config.toml
n_kv_head = 14
qk_norm = false
lr_mult_down = 1.5
lr_head = 0.00341
doc_mask = true
dataset = "wikipedia_en"
MLP neurons of a small language model. Each row is named by its layer, matrix (gate and up: input weights) and neuron, and shows model dimensions 64-319. Each number is 500 + 25 x the weight over its row's rms, rounded and kept within 0 to 999. Numbers have three digits each. A neuron's up and down rows have the sign that makes its largest values positive.
After each neuron's rows, "fires in" lists the words (lower case) most often at its 100 highest values on Wikipedia text that the model never trained on; "fires on" lists the tokens most often at its 100 highest values on Wikipedia text that the model never trained on.

L2.gate1278:536486513533460483501488504491502455505473481492466516521479518491505498503539505521498450505564507452521506482507472520515531472494515501504524513466476522477513498532521493505482528447519461464563476478467534495507490525487504488523508483443474526488524536484510560480468496490468497514462480475505503472513514517514518537557479495489491538484483528471503508505556496519510477458460469515487466514494533490487473523537499515496522480479491451506483476512532502442491485511490495516473532503512546463478501496470513520512538556480514517503493485485480502497501505484490551521472449550491542478547519438512525529514510518476525469522455497505516524511513464503479453511498498493530496552497522520509469468498495527553525463490520525490492505491507509467532522480525520
L2.up1278:506455487532480510483485472451520466482479493530468496528466516467521518512563473497503501488470513454484489472456526516529559502520448512501458538482501497522522461481489538510464502569489540522503505515519499487510517539533509559469493492488518525481529484494438425523493464510505450505545525484491498551543539488501535489509514523547458509544496479529480483529484483520457538534514572524516453502480474513528488506488497540520503520490528502476485486530492517472530523535500456456513488452505552523500491474528515504505516515515478469499546493504475512507521439516471537512509507547504447480512455512511507514465509530522530502504464507459489484491523486519526497471501538498533483523524437447497495464517455494480580510480531521453505538560563498447521513479505502
fires in: "was", "is", "s", "involved", "m"
fires on: " was", " is", "s", " involved", "m"

L2.gate1667:513503500490470487511516489502500564489519524461545496504530475510491508468508463531504505483488487525449539475521502492530510504477498467467522488496483501537496498484532511499540475495492468473498491512483504504515533509486510516505461482516485486456472520476516542509493501513514513513498469490506554513470507492523496511516464501500521502501513468497494535496493515518487446495504503481443539473452501498539483449510504489479485498447500495511494462504523504519497482487504424466485478493489516523531530478506539493516506440489515458500515499485489498548499500508480512513511501459535508491512522457561492480521511476436519499502520489501522520466474514492518484509508504470516515525489510506574510457519464532484495515498508486497520495464502516533478535477507497
L2.up1667:530520476511492457478506523510499524487492498490468506520485534484487491506533479493477526472527520538488521510540511511546440502510579504512521470499477534554474489485524488516509486510525538458492486499502488530500510515479475477516486508515475483515473468485504518517474473523486508523497502486514464553527457470527479477491511473508503485523456523478484490551506514469459520514508481513504539509516481472463523486469450489464492529529440478466520496480459489487493469495486471512550499535495501503503499498469523533474486497479532478530498491509548495540540511540495514490512548513515519489533496499530454520532515527523514494496526473522445511492476524487523510481518486544536490477466505524524428518489500485518462481469495476508519505507509553495532517471504513
fires in: "up", "down", "entrance", "contract", "home", "successor"
fires on: " up", "up", " down", " contract"

L2.gate2390:512460485447491479519536468525516504548526530480519501519522461507491521460475523504515533483495518500487490519479482452511533490504464510476497456498557531526515518531504543487531481513529549558502556527482527460549550488517518508535490492479513508490500516500483454517530463554462503504475519478525495528458508542526497557504486523490518498496541513513473470514487503499478495513492538530478476504527482511529498476513458504541527530504500500516525501517491471487511478483531498553485519479491453484494495483531522498468523500465458495495459522512446512540493497493512498483525475497469526448506461512570499526496495520479476481528504499490495485481502503477536534542519479454507526527515468538467523508512452513528473496510517505509505535525465492484469488488507493
L2.up2390:488478503513474512456498521490497467528502540476518505540529528536468527525508497507506500491474506489504488473496488444464469449508491471481525495455479521474548459497523502469531485541508527477483495496539556499509470484502528463483502519498509510521512497477522492529526481512479500538530530521487485490507517566544522519492508544501515466486553463465497464480500484469439522500488508509486468547485487488521496468504511519492527491480485511506448504438515492480463486463502477506529488456469478481464501519518511512525493510474528489536499450508502498515525490476496487504512487502534489514502464522495519475509511501512501513503512564496471500492517523534546488509505511477527521472533465519502521545480482446508470452484469486482505507517519503409494513474519496
fires in: "known", "living", "while", "located", "present"
fires on: " known", " living", " while", " present", " located"

L2.gate2477:500499534451483491535490512515532505496497499479505492517506539542514548537544474498525510499503478519509483525462488511512454535477478500484495501483517450525483520484479497530471520482482514519554489532441503521572493513574494539471487461492462444455480509501469506537487519459493526461519555551465521491422517466476504505470488480498507489458517510494489501542503476530503481501448514480480510510487466490520505523513504504528527487496528537540484520485480530498480519458519496535511508488500472549522506509514534554475483491470516553489496542490504519496496538498488481464504551500496490468496484487472458511469530459486513506449546523525551516520458493514496524501497475488514490497490478453495543476485540512503432464527501540480496498520468527463474535510505495
L2.up2477:540532490481508518479502471495504476479493489467498476538480522491523554530507539479552536506477495471453506519480481474486470532553493503462442497455485493510473504475532473512490558441482489528557517504480501468514484490557492509455507467505481468466501501472467509512532452472530564457508519492451513479488485492510469543515476546507479452509488465513486465551471483526501490484490491516497460503497516519517492500523497483513492509532528527517480507513477485484493513525500498536484541524514463492517489461490510545491478452501510545463521498483471467494508507504482491540458483496475505479520500474496468495479524490449472535482523476513520501464495499488517472488448458474495481477489470470470533508483523502504490511549478505490502520512468542449495510497460489
fires in: "2", "22", "1972", "42", "2r", "p2"
fires on: " 2", "2", " 22", "22", " 42", " 1972"

L2.gate498:506484490450494524523475510527492487487511482520493487519516434497490534504526548522494462488521477476479469462454542506496531586503498536461514528509494539539479471530488502509501451526533493534490470482527513528475528520501516468524459491489518484507507485500479457493448457491515508509480508495493536453495548505478489506498489526529518492504491489511493481496526507502493493478517531557475493529522441468465514499511514514530491501496525477474515476502517461455528491513467517475499550477488499466508457493484513480496497487493519530533481503458476537507539451510509547496483484514480558477530461462478516457491551534519501519480519433444502474526490509539526550522492483514511562466530497487486473518459532495533512510491502489507498496518529521497516472522493491
L2.up498:530518464500509488527526514540491515457546496527531495466496474512510464535554551516480532511488460475485496506475483466497454508442487471450528449517477467548493455486527513511498530483504525511493436480510529501535503499541520489498552483507470527518484460490506524492459529497538517479491530510517512506491535464517469498512491499538544487504541473511518496487498521512502468529502550534481544448475468502525527528494524503489464480505466459502493503504502438495532506519504491489508510485513478476529536485513518460512507503480480490514520496493477520525483487481477510500462524517470508496525443501474529510497468534522492474471488500442536514482451490541504516484527474497518526512468551514528482500527497505512517517494475484497503515537495516478528488522485524
fires in: "such", "both", "beyond", "like", "instead", "rather"
fires on: " such", " both", " Beyond", "such", "like", " rather"

L2.gate2564:479481458549507504487430529518509524485534521498476514480495497527480494463546512525511501513522429473499512479538473484473502495482466484492521510473485544464461459551526470470497511476548545464501527516488509475491533486487484539554470514554544530499491499524481527526505492539479487502492527528489502523492474506485508525497477541490511465507483506498513519480502452461465503496495513521464512514495488504491486441518490510504553486527493526502516489499481480528523520506509517529483480542506510472462473484504484466499500496461520477507477549552537509507500497464493526511498490531519490494495553529516503523510495488513534511478508465445498475475502512488556516544478471484527490530524524500487508542473495476510506517510448477506495479483466498509497468551543496
L2.up2564:492429515522529525481469498524515457517492517526494497509502481500499490498515497506480538560507463493502512529497488515498501509518526503535451483464491525500473510481562518493476462498493564508522507510536509472490494535498539507506516549528484495463516530527461456501537537498468516549479484474449477497461522484500489479462487489498531523502491482492500485523451460507528509491521496480484468506530491492515495455504504478442523490543487529494493484511482499532511492466558484521523498484490500501508463470547510535534499474507486491492518516521537532462473492516491539488506463516528524494511527498505547509527505512500537468483553490487500460491559529555489500451521471494517489514470531514493469502476496463456430524518536502521555508490474479488488485525538511
fires in: "year", "years", "while", "season", "living"
fires on: " years", " Year", " while", " living"

L2.gate2253:474536447544506494536528500440501501516536452492490477512482504548448506511522495491449517490524547487499483495525495478520548482482497484505499502510455498513478471502487475488494483488491483478443497516522486547494482513514479522498486476448453490527493486494489523487435476474500502487502518506481466506473491496528487477489508533492484500490545510481500509509520551546476501534491506494559498512415476482486514492530496498467485522493502526455437491475515533512511522486492480548494509520546515501485480476507505520465496511523528450530482502512501515528528495486458510465501507512501497532527480493513507443506526494478514487509524492488531474517493520491488522511496491509480535467466534500482490496493483483483497495492501499500536544517488463520484533506461532
L2.up2253:459500485481520518499546491477492482494504524488555461507540513504486515516457508483497526460485536494508559492508478504504490499561522521525515512495478502501525462475510512516507454490457466525468533524512522511516451465508524522547485517485471453485532514506515512478443468504524536538526504523490510473513499478531495503478519477454491515484517511510519506549533491510493484514520493519454480505519446502522490469512456492498537458519474485484471484542497511526462435521478487521504487505524491500523553482512518489501526475519527504499485482501513516508515504515485527523504491505480537505463500489471528475488487503501494477514470476509444525503499468521485503477496502451442496508440539499497464488529477463468524487551504474531415485481494513531516493475483470
fires in: "there", "guns", "appearances"
fires on: " there", " There", "There", " guns", "s", " appearances"

L2.gate921:506535492518507509509554510480476489500495513502490514507500513475450532507515501508488510469494503487491517517480503501491533499489502525483488471508499483491450542482472497471513505482506494534498480473505520493505501489498481521478492478532489474494482431513510536459497502488521523433495488503552461503510524509466489487503455473549521495479504530536506469480542514544471538498476533486484478550482479502479504508515505488503499524519525468503501518487504453510478522489519521524446504506505454504535494487485531496492474476478517475536469467510481500546533489479463508479491452457502472477504505533499498530481512524496497506482505512491473555556478499510513527463524536539511501508560478457450480463491534485469467505473494520518492464493522439500485482528500499
L2.up921:505492493497491483499484495514463539489512451513543511477461521492552485487507519505471499496527523510487523521543515483494470533460510488485474490502517538464477513492528494511482508538515468485494484464555500486520534491485505537480474462507495483544492503442492501493511503458526497493479470496523499514558474528456527478448514485513522470460528553496532547498493509495510503489465495502480481541492459518529483529524490455493489521482502498499433496468427497503504499531541537490506526525509517515484488520510459517484506507527482473496480518493495513479484526498502485461539481542500498498492466544459510535491538486533491480502523530525477497512508472452513557499518539482465493462468501514504517493486488489449478495456477490495498494469514527484558477526551497
fires in: "more", "well", "older", "rather"
fires on: " more", " well", " older"